Weights of a small GPT-style language model, trained from scratch on English Wikipedia: 12.2M parameters, normalized queries and keys.
MLP neurons of a small language model. Each row is named by its layer, matrix (gate and up: input weights) and neuron, and shows model dimensions 0-255. Each number is 500 + 25 x the weight over its row's rms, rounded and kept within 0 to 999. Numbers have three digits each. A neuron's up and down rows have the sign that makes its largest values positive.
After each neuron's rows, "fires on" lists the tokens most often at its 100 highest values on Wikipedia text that the model never trained on.

L7.gate117:511521485478505505531516476462514508497498478528503539477544498471511519490480477492500450442538495533511470506466540464477503516461498461552530545490512488504494494481493484495528514525447474487515481546507481496507473486525493500467527494534488486515530492518530492574532459485483518543477509467509490517497494511483469534513545440528496495447484493483474487513481496523482488447506485484521483483499504502447538496510467493477473528531497509448512511469476498534514517519474588494500537488513494470512552493511486505533493448465462503492483508512472452496499516466489532498483547495485517478559490445487507474471487515507484510532484480531509514496495500504503483520509507525495500483484524506500461507503525554506509491473490468529534537514516479518492529531504535
L7.up117:502522520510462475468576500483510532505530482463506490497519489491479502479493496474477489522521551490496478491452498495492470479494516516527463509526496516471518503528502487518487497498462505478555486461552491517521513494460489507504480506468478486514501513526478457490521508502474509506442517486493480473508522485499509484473525487522503509481520459525501471444522453472465503485503539531499519465508486503491473534523537534478441488513502541502496506504516555529501467469464519544490506533551492490482487503473512480500494472547459475531468481484504457429531548478465556494505499513506484477510515460506486489489507491518491464496473454482498474447473507522553474531539508521553519470515502513512501503531442522485518458510510489513481510503504465493482474520480507
fires on: ")", ".", "'", " place"

L5.gate643:480538475481474522527516500532524534510469531497505495519512519502505471513524485529530508469498499454518491439486514482494487504510547557498507498517543501485526509528505537477503499543471555492518549538512473505511509494503499492572508522532496483528468460541450505512468517503501517482512498504465483488531512471491468480526473482525492502502481484535488512499480489497519473478484464501504498489503534525519488505500523481539517507487519492508433528516537490498495529475461523485496507484480482483468484510503488503489488462510442521532466536503495486495533440441468503542522521551490466519551455463453481492535445480478518489489492490451508532479471469488487464488489545477515554505481526514501533505492500490472503498541496500477494480533513516503499482488534450
L5.up643:498490468498450526545479534516519507494466485522493522527488512504496503522499513526537500498512528504461504499467486452476501515532529564473524456506509540467550513506512541501488491500493518448509523542507517535487502449498484475551510529498495459485507492469455476530507523518539546516519455480476500524479497503473470492531454515500491500495483493502504496524505495523495467459478477500548545488477533507509483507491473526513525573489530513484475517504487501457494535502450519451498498502492533474462492525509474522519511459507465462450487498508508502493502444495475522507499466514506482531522488471471526460545488487468510462460497481462513512485472482472541507489480541531521505501476487488535507480487478494494479513548531507509473447532495499525458504518531494
fires on: ",", " that", " if", " whether", " when", " where"

L5.gate533:505482523468517461489470513484516512539545481502492500517467474520525495479461522467495493482505528470483484533531469467486517482503566516496490535463534516478457495520505512528488516522455507429455516459517520514499490465483480484522500497480467473482499486513493494516481466536495520465496521553508442538520505509516517479526477478500482504472516503485498455492498496488475532459443517519538499498491526452510508491469486503488515493510527526501514497500486505498475491482492523536534459518522497473533546508486492491460548518558510515508503471481528476489502540503502509520555522460503518522513465530466504444532526492540470456488512503519479535484453490489506500534505495534478527494427455510483531524501532514514512460487507524493501509470510509474456489499531515
L5.up533:467505469531520493465518534503521482507465500509492482470499480527493473517438510499519499508491477513487478547530520549483504476509520516463488485497490497505501448544510482518518488493498520518525488541506480543484505479508466479514456523500496491463500499480506491514513504553498508521483501546433490515520488491539530497534496519558508496500504503450487536474499536465504526473457483481485522449486510434493526504495534466531469535452513536469481538514521470494532495549518509468479482484493508495507500476469529469434475524496453510524500428487519471547507501499522480549512463499514464439515477544484490471528551529471525531514535516519483484519524461532525522508504514499502493495496481533497500494503483457494505526495491494502474493498500476517504485516487521
fires on: " |", " ±", ";"

L5.gate110:533504470466508500457520524514472497528480483473456488474490469498524523458493474469541531468488491524499478493475502495503537498508503506488519498503522442503523475478539527509516476523503553540502478556513500519474489481491527477522511490557470437487503510522544486476502547509470542532495507521469485525463483513459483457513482463461476515485476502516486467492504463515495509509482497519496445506480526488490512488490489504513468491515527497521449480424507532463451535513479521496512499502515482488529511516502545490478487487485524521479474467498519505466519501451484503468519477516533503476561530557458469515504475481517474494521511473484542524506536540479471501512470499501498504478507494470523484483493509534525517518466520495482470550517528536481530505541517470
L5.up110:530516490510439512479536538505510512486478490511511532522487501483478489519533500458464525537516469498470516452476508479521493474463496488564441513462533517545496443522511513494501498496470557523497481494553501496487472504471541540499510532475469537501474490563472488497483509522501481480467492493476483465493460505525512484529500495511505516518476475498472481460511516436486461480493470520474493518524478526478491514509537516496494479537512490524483466468440506490496498504531515525510494476493479517494478511515496510516495464481495506474474493530494495510534483505513519458459455486482463496523505510480479532496470509520483519523435485528549477481487521513530499478487473491523450534517477510531500494478471482536463430508527474520462493519522479514471509547495490
fires on: ".", " \""

L7.gate503:535524445454523467469525521499491504495497515500469492483503435517483479505487521454513471472498492514509498476458502495495487516512488538528477518463518518498555449531482527522511531508493494452506507549518503548443507496498515495534477449508499516509546488515498478534536544493508500485468517489490478481512420521446485479485520517497501546518499483519476509461476512511449505500472551482507496516485486523516471489532511516505475497536541511521487493498467532525468476513488475479482503529496507514538515524486494504492498443463473456526501504493479520510487471497524460455496477502511494520520531510542481527525528512469490457510473492468490517492505549482440473477494504493499493466434477519568473514502501470482494500492472497490514502495521458516503512501472516
L7.up503:518472484511557507515531492526459513494534495469550510472521392496495525493499510477490486486506513473507507485508518509507471512528507478518498489564463507464502452507539496469473482491496491485519485473559506468505516528478518513508532504530488532513488519533520454508486550530523464480474512469456461480488479478491482484512519532516507495481476473499498502530453544499480496505499473509496541494470481509514467457479509500519520492514487530494489463474513501510509543537482479502543486485505467526493498540514515487538485481529482516506505482572510524490485560482532484527501497539524494538528502537561460507489516490489449460517468519500499497515467527531518524489515523498530472495465511482540452483508531478476478523480476498492553521503509521491498493512501501
fires on: ".", " part", " North"

L7.gate48:451471519506537475461502471427544483492482457510493513514516516502498456492502530503465488527475471508531545478505503476494511476472496490491511488504517551494512532497466434465512480528459566512455511465448500546486507486538476472485510526441486474495507523494505512515521479452453539494499484531475535524545494511500495543492492474486508517493553491491522513488487440459507497493499504478516468512532476511486495492520513507473504506490515476504514513513508490500528447477490470515486528487484483513525503472527466545530500482515473479483488517465503523537482475504456478485513521488506503526569487500467508509502510454547486495474527519481494503449472498530494516501494490490491496506452518525510525482526471506478528537498464478500518465480493475531489532518524456
L7.up48:500494524518473524525502474503495503541504494504479506511527542470515498517520518481555485505476513517453496495464517444523505521539534534493529533522503500500522506461507506530539495487511479511513486466474510527535521490461550500517487509501545469522474482486542526509478517482516566469501439489478470479503519503522522483465506484477545475509485469529496511531482509486483498529508471488542483511482505499532503497549460494462580493517525472509493487515502446522492509465459489497515520483549517468464456498531492509531460492531494522459503502476557503507487527497460525476499495489542504517474505504491481487523512490470507550546468504523521514475442485495472544502521516534499471480480534505500495506502470492476486490515505527480439479503535489528544515533480485
fires on: " Best", " as", " of", " a", " appointed", " Community"

L5.gate383:455511502486489534488455500473486474501503528467501488454514515478464478476508476532520485497478479540536512487464491504466521492484460522528493528493507505475536545473492459475500483508496495519515493503501526525490536494517441438488435534492509552543490510512470538492553525500487462507553504476515484509462483533480538488496482490524456468539529488500473498495536499535468527490512543485472480522530481517497526510495509511507492511536469466508512513511528485501506483504489512469468508503474485501542552502480574511487505450494514494508529525519481503504535493498490511511483533511507513520506520516559513559529447481543508485481483496530522507514473456471481488523490474493526514467472521533503478506543491490449486515496479517495493478505465517471509527448473526
L5.up383:481482449504549467513531498491471487504508525552482505516502485496514508492467552509492480498487522523475498540497483459495498544483503511532519509471490519434502517482521470487454461509493487518463520501507446495529500543508510505536484529530485512494504484459496542488489508465515475543462456476509458529499491456521524516456501470476474530459514502495459486504501539491496556525508453485489507541462462505497519464497504525480503503477499505533511507481498507456513473517530464511508522495541513517531524530515535516489494462485534474505501513493514519514495489494474475565513525514500493579493483464499496527529497517469530514477499496502489509511465499491505496482529509515485495532519513473486449463540460505453524478498496514544481447503518529473546493522497448
fires on: " The", "=", " of", ":", " by"

L5.gate699:474531520466482476460467462506516518536488497483482500482505477487521480527463476519497445504490508501521516507472473468512496537486523479506499493551499525509486515513484485478465488502516561476461475500442524532512500483539490498446448503491471524493485513483518492493511530535549495460511513513488501495487519453534520495517472497518473539497528517464469520474525488535502481465476488554530487490505511464507518452471466503501502473521484487541434494512549498510510507517527504449540502537533484537522456501502462522505497522544520490514486537507517441496491458503507473477482469514503469501511503466498488478511505492472516531513520471453486461498534484533531539509486496515487493464523477522494478547501507539494511517474498511479509502567469538469508534536502507
L5.up699:481526558477503492479498475475495502485499493501529464496523499559493451508492499498464521464508494532481521510538482483511525485480481477498503473524495479507520472517511469501523518545498468486479512519523525516492504536524479495509466495479560478504499494489486488485469529513508480468494524476500435501480516519484507487484477500495473544511513508468493515466498485537547466453539495492483514495539569501519478450523514524516518508482534492493502535547510529516440485497485507490500474474455529502464529451548467511483507501567536507490483528516515511529489464505533495484505498477464513497524502497442451511445488523479544536483511498510458487505460526493504500517489509485498574534470531492520492509499473500521480493461519502548511515462499539456529494514475486
fires on: " as", "ona", " elected", " of", " appointed", " |"

L7.gate256:430489488500427500478484501534510511481466522502541467514523526484485488491526465473465510496523495504512491519461509494461485500492448480498528542503517498498527489524527471514534524475544504514500522541503481484481507507519535508471541525504509522494479478516509506512513500549504507465509534491472503494513502472494523459482484489453539525509471544507425539505477480536471525479451456511514548489522500511479501533456501514514510532513486463503514509503530493524513473489501516521484500468494502505558466553498492481507494557492515493513514509501486492497480502501522562521524490527499547527520454518511471477497480510525503516528464517462499484512483462450491490491506497495502470481491517472499548430479468443474508489531529503469495486510458477514474514509462462
L7.up256:488455492536479534548481492494534471514503512487439458469524483526531481504539524510483498492525501522472498558502511480470513460479503515497525494511481491488508513493535471517505485539480509489534521561489476517546499480573524458466510484485488463488496491497533491534515501507472466512482476523473504503531491474525481516483456519464524498501469509504494497500495512486478521429466504482504516485502509489524517507484471500490506525536481473496465511483460492523486502494520516539492502513543486500508519508471505488456504502470484529489501524430518519531531477461503520523508494462543516527520463468499444545488533481538496542503476523458537499493493484453499500500477535493523469472485534467492515453444503488503471508487560481479510462472462469497480527483512514
fires on: ",", " that", " Although", " after", " day"

L5.gate490:503487470533497467521503483490484480501447504507512469512458550461512519480496518556470462455533507531494494448526530503468511505496502491526467476488498497495506456518501485514486501520478493530522538478521517513515520503542449482452449500461492526548566491482493529480490520502485547458504466477501475464489525491538503454498522499487506524471548547505510519522472533493538526483530492523513494499553497471496523498505501507525534515495506495508462506491466552530476527521485535523488502523467501467502524512482500529485514506543537499497513470515553510529484517492498484486472549479507488530495503492525508513492541472486506477467497504524542504496538498500524551527536517489480541512431495507477498498528468480525539548480504513485485522487519513500531483474523461
L5.up490:474561495469546498476569449523467473452525471523446517484514485485479539477478526540473504455485533555503468532455474508540502505585468513531492546490499489533465513514466480447463514545484486484486501478502459493508458478486491506476496492470529512524490494478492485499490477529494529493491542466522521501523502518509478459516532470529502495496512489465487525496474499519489494496494512507506474509489535521503519529477491497497491475530507509522508528493481455550488462493494493475489508534474519477484486488476500512501491472539487474501484506468503495516472470468528474540536503490472516495497459518509472512521522484498534527492534508492476489483541490501495498466536522477507502515541531453541527465495508519508498563501499532498511520481520532479535547497512492
fires on: " A", " C", " B", " I"

L7.gate339:513502484508532484460537537504464471514546484488490538509469500462516460507504513458486522497507501471474508479476495481483509527472525502528463482488490469452492530453518454499509475481504481503492494473495485543483496532530487501515453554483519447511464512515505474533459496468526508530504497521540503565513499483549509516483498466507470522451522468506533461502536510476517492490494511508487498503523469505531503511478498483524484493503525530540535515513524465479515485461543454479500547481497516472480573522436524482540493495547525495514512519469479497511473488515531500512513525535475449473506485483483523507504472480515525505512551437505530496491510492495516532488480520460453490477508536485472532537518528499491468510482504500477549532482508489495502517484499503
L7.up339:520531469490541513518497475497529517504507506481524533504473514504507535524548533534544501515466441494514463497541485494471519487486527491521496501484503494512494503503473461474473547473483486487530542490478509479443480513469461470471482537505492488464514524502462468482528497443452496438505463502520453543474527538467525516489502488490516444488503491515466511503507520529500479518499499518504507496478472544480512500529475498517480509522507517496514530484508509495492507523509482489451504496556509511494499511528498503524467471516505438519517509541499508531562513488497518551551519517483516504483497495540474510553518458517476519494516496499486573544489499523484524490465561517467519531516502509537493501480505528492520497515475522535500521489504529440517467508511481
fires on: " The", ":", " -", " the", "O"

L2.gate588:535491512521495503501531529437492490510513534477509506500490498513522463517488504519519467474509511501512468472491483547496545468542503525495488469515488489529503486531497479496497484530474434515544468507513442485521477495492541499470514526461482520498496503472427532495488523497519490493521504480491511454503513501455474537522504501518552527509490516536496538532523504493481505503494554496509553463476484468452488459504501489516462470504483502559476464504488519486496463511494505520553527513483507510498496497525491480459466529478530483476513519513483494456492489506530498557536475504494516501521527549498511470527492506456480545494506515494500477514514551482500483450549495511529519519528454500451521453544495498479519486455550504477506500463519477521493477503508490
L2.up588:504485492475458497484500504495484512556459510475504508498507521469514487523483470530498443479472537490529509499548503502498495476487498478517442481549509520477476464491510513500530486520509512463494472482505484490516522497502503515499508498522506472468508476453418493488467518505513480486479485535510492504512488486504484464533476521482503468489493531479485537506514505463563451541483479501478532504471470478443529536487562520521499488470475510481461460510491500522518497516514502465511502501532516485533477498488492485519496531492488507519509486505535522508505511504523460518528473496524534568491458482562490483493505511530477568513482517521522499455487534499503533494562533488490519448521465493494498481497519501499476499479544539419465498500507502496504512452522516
fires on: " |", "|"

L2.gate317:469494478492493507489493450500486526506471507506498513527479515472521532535541547492492519501491500523478526515478522477475523498463544439501469521525556466526463519510466482510520487508475459505525476533531494530484526451524522525494481503510477534489499498486538511492497466472502519518521497529515473535505481407498525465514468477499518475494508510481482490505497465542515515499540492498491492504497462511509548520521522475498537484494495500499464514445492501509445488529487531503488535534492462502486514478530492493522484510481496444486497535492485532515481538468501514510530527440519527525545568469515548497487464498464457537503491506502473498506491485504485537488495470479500499505491541508509518532519508526539532504556530496481516539480494528506476528518463461
L2.up317:507473483512467487521524498515497499524479517518517521515501522479504517521476556504472500459507505473453462487494490491506497506513511481519505501534500529554478502495535524485516469507479478509522504466482497520521515497500531487463493521561534534497475540469527514542511473542536505540500492512527456508485490501446522476501474494488503481526437490515473529463542477465453473467501495546539474488507483487530494490492549447482512486467478452519507477490528505497511517463503460480490531512506492489510517459496457484502485502509491504461495537484517502493465463504519520454509482503476488527543541512505509526529559491494492535504463527509525494521461539503497479498509499447485554519539483476468479461550487503494544522504519526509502487518474503508518557539451478
fires on: " A", "A", " a"

L5.gate98:510533531510510466506540485477467427543506495493477525517536440484484500494530539520471486527514496515494505493497485477508493497504509529480494474530493492487465480521496492497521493513485470479513529463519511506547499501524518476494490535487519494534508505521491517522505507552494458480517517491464430510498495522541493489489504467565530457516476498500501500459481488516497495477498509474547530456482537475479472491467524469508537492494484497481460507500520492500522483480516544525487483500497512527467482500492470530461491465566520512503475511510508471494515492521525510503562463455478511502447509497427496459510497518463481494462514524552451501486504480522513491489502507514509497460461441534529493477510494479525513513504512507530506515463523572516516525492458532
L5.up98:496492507510514490465491509502497535531481516475475480517448504503507533536494493491548511529522534497468498500530490456503493491484502531452506479500509489462513517520526549509514502487501538475502518475469523504481511516522501480512484474471493508481522463512505490504472507456535478509500476534473514501531462478492448472517498533572485518510508505483509512491442508493561527525450498515505509483477516445475499523545490491502553501492520465522488508530507504528500514477505498469515483511464516464507498494516457470463476519513451474508504482524470492506486526422531459498501530461513496485509494547474532463545528502532481515525563528479519495497508508498513506508529566523535483476495459510477538506511520466524466461505494533481464516503495535540530508464491465
fires on: " |"

L7.gate542:513542462498494510453483538466465505488498472487458449488506502500519491514477513490579498489461475466456517467529548510456568528515497478481526474466476493518517502495508473506526501534489449478496523474533471487482459534522462525474503498535504485461531500487517482487499519516537504509548571483483511540510487478522486499494499522491514496514520504447496500486464475504488539514518468518482472506482488524505539497477484522490510497461475477526494508490520484506491501481557493508502447513553448451514522502497502481497492493504466495488445513514527501488519512502511524522524511490480537552524472511441510478470466514525487497521528543484559485513514496479505495578503517511521481502485540502500526524471520516466488526499466501488516475478491494513502490510498488
L7.up542:482520501481493501500532502478477476456502536513546530495538535455501506516482488493473496550498491493474508493474515521521493523457502479521514491427533487542523515496503509426492499477510526477483548515515523495472480528560493532504488489508512470508490542481488505543539518504509495552520499508503498471537522500499460514528458533502559544492505495524500495513528461501509526501526495508486543514516482523502490558493482517497498486463511500521523507533468499492488481496538511498439479472541504538528534488495511517524480524487514541469556496486498536497469542520477515503533534455512519501472516453443500459469513510483509475536534482540508508493484530524471523501477532488483548492485527457494542465519464538493520480501503476469505513485517515505495492516501518
fires on: ",", ";", " in", "|"

L7.gate656:456469498524491466504474484525507523443533528492519488498501474507489501545508513526482503491517498456515521535558536493505481495488529514476480481515520516498504502540521483482535492476508501566545514486527525512520495477512504495432475491479514513526481503487518529537503565553520480489491498485434502459522504466521550467501499488506454478481503481481462503468503492474528493470529505534581501515527495499518527539489528491488513519515510493524454506499531500500495526467514525482481538509477449491496477496471485499476519547520478501509522518523492547489480473454494541533465497543517501515508458531466492494464518513518471477513460526486533503513507491492484509488526476492521436501484482459494531444507480478494522491485530518516478528525491544507482514483519498
L7.up656:544515491496491538496476522491502486475513491479503521529438525498478519544490478508477512475505477497494488527482495506495522486473525508510498509552522518517531489530510508528507529470498502461555485471477514459515465509492523532499521462506543462444522528509467525535484490539474498469509509475516520552511495437479507508531471470503523506467480546491484496527460478499503452501531476513493507541510554519481546492476476450510483559481495546509497457490483493462530532505502496480504485529493445503531444504494499517542509538475479527505469492525519473543501492454479497487484500478492486518523464496486505508528469491547484504506500500465468502478532439464503505520522509506481453512503469470495484502474490471507501496529559485539499502536472494494522517518461488
fires on: " that", ";", " as", " but", ","

L5.gate169:514488508502536517492504497542507556539496463481505463493520506539495471538501528505520496498512474496513547532515503516515471480516536529474511480468483481526541457512510453526530534463521505461490526483536468513492484474515491509495493469435487523458510527475484496470508528515515493474473506537502473535534492482508516487490509509510503527515493449529556511516499453502503496500496547506499476501477520493471494473507484530489506528489560504517490526582537508462503480496525460494494460515499460503462482520539496529463490522501500485514491480506538489464514509483488535509508463497502485562504467478448503492543536513514513482488486491510496485498487529510547486501480528497517515483520494482484558519511516502497451485480446486495421505515511544501537516451495510
L5.up169:506529461541468510490450470503491482531480531516527513512530531498503466545484514501476521538489480495522528511531508526508546501474503515469445504498517502492461481493515507479515465538492529464491540496536510527478534509521462505491526524426494524485509516499500532511522527502513478513476523468461492519488495454515507452509506494501543519538477498563515512497453513540515525482478513492486502456506550489500467450501526536512474462476527504498481559526515511525509481469527541510504469451512473518545473493490512551492461514530521525458495508528519523522507513505486492520532509517507519537482470479492471494501532513463458466528553528496476503494467503504514548493527543517467536542478492518508503528502509510516532468500476526478490533512508522500481476515495511
fires on: " |", " of", ";", " to"

L5.gate111:483523451485499477522515547491520520469508532522512538498470492468499493493490503525517538466470494527510466462498509514461523518503495525502473477497487485486499520528485477513479488502492511487492501528532522474474479539503479526497544492485475510477539481487494486490516539427533497477507477513520482481511518464560486456517503478537490524507506470498510541488492507470489516537529500516437488514515462481497512492519517485564516546481528529520482517525503494518473481466496537488478520498517502505493473490476500495497490554542495542504527490503503499449546493475538479494470517445483498490530467526501499515501541501502504507443539517492518500510518504501533485515464502471512526522541478479535458487503513485509548544486508501543506474490527479526459491546413555
L5.up111:505527507490472544500512492493513539478481548557535512454519540504486493508474520481507522514519500536502529480533552508517506511549488536520537533483508495540502515505515504505510501519502527501544508504515494507535479499503503466485519559468507488550486515497501528454516550469502479447492456477559475471483495452469514477489476511505468527510530471506435470525522520478504487510491518493463515496479451528491474494537476485505494514471474460509503503494485500475564458529499493470476460492519501473528484484529492469471483503495480503511495511517448550453502503490507491513496547522509541472462557506448539510491498517508499478504516501512480527509478515497509507508499478524503467495543502489482504478518480482471535540498470454527490494556475531529491504533480486
fires on: " |", ";", " ft", " in", " S", ":"

L7.gate132:511511442466501458476522517494522465517526500529506520527531515518500534502491455525500473481532474523470523472476515450492524461446509505415497477493526478525489468537502529451503487542476491493499512508543521496499480503440509474520503500533477550479515524484499488527517508476518541533515474522498480498483491507483507499492513490449465454476483501537475465524443460477526477464483521513501473514511512528484499512479481476486524514507503511538508518485497478458510514502472497505484521527498459493516494537482500536520535505497502530507482534486503525534482534427444479546499504507508518523456513495531520500547515514477485479504456533522495495477493518521550503475492482546506486523449501526519470503503500523463516534529532520463498498474495527520508472497516500
L7.up132:560484454482554540523516554515486507515482511484463487529499487463487461504485502502512502480490504497509470471498538544473477488497525476526501463518493520514494543521513515505497530494447486506520440506517516519499544474495476511531528485487514490491503491553531522534503503494511513505504500473519490487505544449476501509476514499513504499472479494537481537529511534483525513494484500524513486516538521480498486487491489558502527487506501507487511412487445497528500496514495503497526490430476454492506471471512451554473520504520445511535462448544504507501497513470528489503499542525516523519517480492475506514546487462477502459503500513476510525481470494518461476543507487527512453468477480490523530460491525516468523459501517510530473474528508526496474462485486510
fires on: ",", ";", " and"

L7.gate41:484555528508506517527485514472469542504561520489527537479536516481470531459523543518551488472473489515515506506488446493497484455488448526486517503487549523494463526463536443477511481436509498506503476520492525494501503504470511468486480560531490556521507484473513511490517442487506514477475498485534489536517495486523533484518544482511461510530513495476536494487524520482433472496509507500531494537493506522535497495522505480514578532525467509548522486509501508484504488507519486501518523520518494529538527503482463497524501471540481510537487520508482506525504492504461515525545481535505499484503497476473514478548483477504483525506497503464478522551510498497525551511520500480474457495478501502506534537501494500472511499514511502509515502494475566484514520529506498
L7.up41:516540505501502417513535509523538517505536480468538535496521511487482532502553507527521509501499520481499527476514491511488495514455466489532439538488520511475508551530495518544484460522483474521493494499514497524514475541515501518497489490539519496461481504464487521522513456499492504506479510489538474553522503531537512461519489533497489455523487482447503436469518466448497465521487527497528478529504492495507514476489537522547530501483509485504505495491536484519494495464469474507458493522504466538516481504537495509535496478503480466521508552489502474478460520506489496509512471502487494495501498493516488522525539461446490509535562527483492523551505527498496497512468517448486483517509496424487499503499507537500514473519468514515528483508510540451527502506491495
fires on: " The", " the", "The"

L7.gate393:503556513506500517453521495520530500519516512470532514545464460487489486474534507520471464445462459510499485509495459484490509516484523528492441547509505500468497466509522478476489453512486490484488538519501538511520468535489506485496510514543507497519533499527466486496510502478454489496485533519457452490470439517482497515504520483474537494513534449473514482478502519467512491491521507517487512517519509486536461498442519474539513522499482523505500437461495512493513509545480511537481540509515485514525508528467516513520502454512511489521443490488527500493526450528480457501530510506542503491503519499496429497494514474514483501520491519469489542499464479512499509513514476512473480459490501500517512512477517533455532465535522475516559544547495525501523515512489487
L7.up393:501513472472517485427560521463485515494503493515508491527504498516508495500540477494488456469494445518480475495483533497540481532561472485486482536482490501480458448499558465479510497472506447538475489469491501510501458495477488457480466476530498512535499487495512497496493487496491462484453523497489497505492454484507513478519530524481499486475499452504513522476514520471470501529506520505468473477556502492515501524493545483510483525550518502520446463505469535513492505522533484484506481502504486497522496510512527500502511525485499520448476477467541501466499471532489536478523475491513521531525538532487459487491494489511512484509475510493476509508491505540453515471460449511479514440526517500538451481515526498485490460530525477458522532514515491461514518484503444
fires on: "."

L2.gate61:478521483491454512484508530502488474494492486526526514521514523541479495492481559504487481511494531502547492487502477551470507518448466542511501524479538450483542509500532466490513497537492493495531467503507518540514521478529545521503517506518523537472494519509525476532498511536489480482535474552465524497521459514516487505511501490492493535545532517530526520473507502482467522479525498521487510505496530458517505492468522503534492465494516525492468489479512555466524503476523469479459529486557501524461549486489509488500536517520522491519518477501541490464511518519526467497512527516527495494496507528536498579566523486516535538488534480494510513484549516499430463469515495527516495473487511522467491486469508486510510501523548518517444484476521495517495477489484496
L2.up61:520558512497486517503511513483513501482513478513504500468513520492538516492518535491537482575453463510529520542523498498493481489476524484570458549496485498508509491492536499518513485500494434529531528457522493525490520491501520521485534475521507515494506502503490466520477468447491500508532504479482465516525533480508493449500515462505523514499493484468505482491541489458540531481477512473504506562491547511469456533515504493540494495482558514484453533475480486448526500473467521491469532502491507522467493496500480477559519522527476506479491512539487464478506534477506459527501537497536505484531482521507481519481533540460502501508493493516509505503499503542480488509543514490518454513536456557514479499504512482527470522533525512494483521517523452499497472505481521
fires on: ")", "]"

L2.gate514:493505464507482545512476429439533494464481486496463485504514523520498512547471519507514478549496501498497492498448538546442499500492567494491500513509475485484475489527522502501521499528499478485507498489460503491511482455521531483495511483552536489502538473467488494470517504477498483548499491523477505522478510554480528524470513487510490478519514511500522526482506457519464491493523521464482486533542492525529479488501537505464504456505559547474462470532492527515524528486467526490540492490558512464501550545482497494502453532529486479475519489468478494523546516510505518537473519492494507504464478517518478485514497498534522491548528514518502504473499501488513544454534475491483495503537531523546513486504510516503474484472506502513511502481511462492499443501524528
L2.up514:459522476488467511501511507512508494486492517497534480523475551478529511494477478509471483477473483528461486492521502523489478541484521555501479538515477496477478484479507510507512551511516510525490529563559451501473502483479519479474512558502479515560553468512573526521499536454487530498509489522461484507518518485500534495471494502526488470520489513464518521502505485479480506504503489478522489510502488510461475529503513517497530462516498517504511504516457524475459495512490529471474540532521493480522526487457464479488536543492489516483523521479499443460463479478523463529517523505527504517465474492510498542535525548532463486472492523524517532456489487460518532481472540509520562475497499545496470517497486493509489492493517548524493529481473500533489482517483512
fires on: " and", "00", "30", "ep", ")"

L2.gate351:491494491502468484483523495460513514516494501498554516498569500545512480501525478491523506531527496474499485496520527516493488541551465502582491520507489531494531529488470498491491482489503479494470518533510504492510485453461517536471474481501510512545502501499495519542529518529503495474466545539499502503519513466531484489502537516524494468512510496529469517480520504559522525472480506491543500487516500493523483484502461503486535460501462500510474482479491518497521465481525505508535490478508518516498487491533548540505510466532455504530506506501489473515500480522508513533518535490542522470453449470525490475513455471465525517513529505460481494465483446505450480564504515534492515503471535518510456452492508505502542532451471501459504534495485501463540479512501531
L2.up351:489496544488492513424467495449469463574515545515469477526513508534537537465498491481544562518542511477486496495529480487489492516475486496503488524522501528511523505461524505488513508481513495483456464523507493457494505472520530449498464470504494533528533521444508439494538500486482527484486513506482481514503514500500481514493489481479494522446506497496504510479536491504473449508533492559508519517490534505480498502496519470506490465486508512517513516456470511455506495504489448493489514466518496481484513518487492524530494546520488527501533502497525506512462508491485486469515513514494468482520467467511468518481487489457505515456486481520489482501503508496561510478448502493529456474510511547532500546516495500476517487514536487488532570538488536516526498525534487
fires on: " as", "th", " appointed", " named", " 17th", " 10th"

L5.gate391:493528545461524510460490559508530516508496503499490531508533505465489465521515498498479539500512485504506510466428500534485513489526487493506472500467528487468531496494502507459515506502493552515507549522500472489463503438482521571500506493531544463478532477494546503478491481474444521519486481506526482495537486510471488533497508529451529491472466503498524496588500503456525470530500518503501470508508495497510513547488463530507480496514512515527477473480479463485525523520467489490453488525518447502512508526515480491485492502502448483483463483474491490525486472463465510521505481497506483473532525525495465512513447508496478519512530529489498489521480537506500494439495547509495440528496522494500508511442476476516482501501545479494518523522488491501523481525509489
L5.up391:498517477525547508536492538494507502494516530499475506508493508464491537509512460496506456473491440523483519500507503491503479492496541552503466515493487445454480515500484560533472502500513462475536506516490502485494509532592542500512500512488490523458471493557502489526458461491490499524485521521495532516501499516522515486504540461472529505524512499502504532553506536486484467479523507508433540492518449530493500524478465494524518505451512551489529483514502492497511472506537503500479574534488479492475461475526522505512537483477464518506454508483498515485527476490521498520504470479518470489486485539527487489488538487536512469507474496504450474494475479471508509514468493482498468501471509537518497505482539494495520467485534511535502519493527513546548524507504490
fires on: ".", "\n\n", "=", " In", " Despite"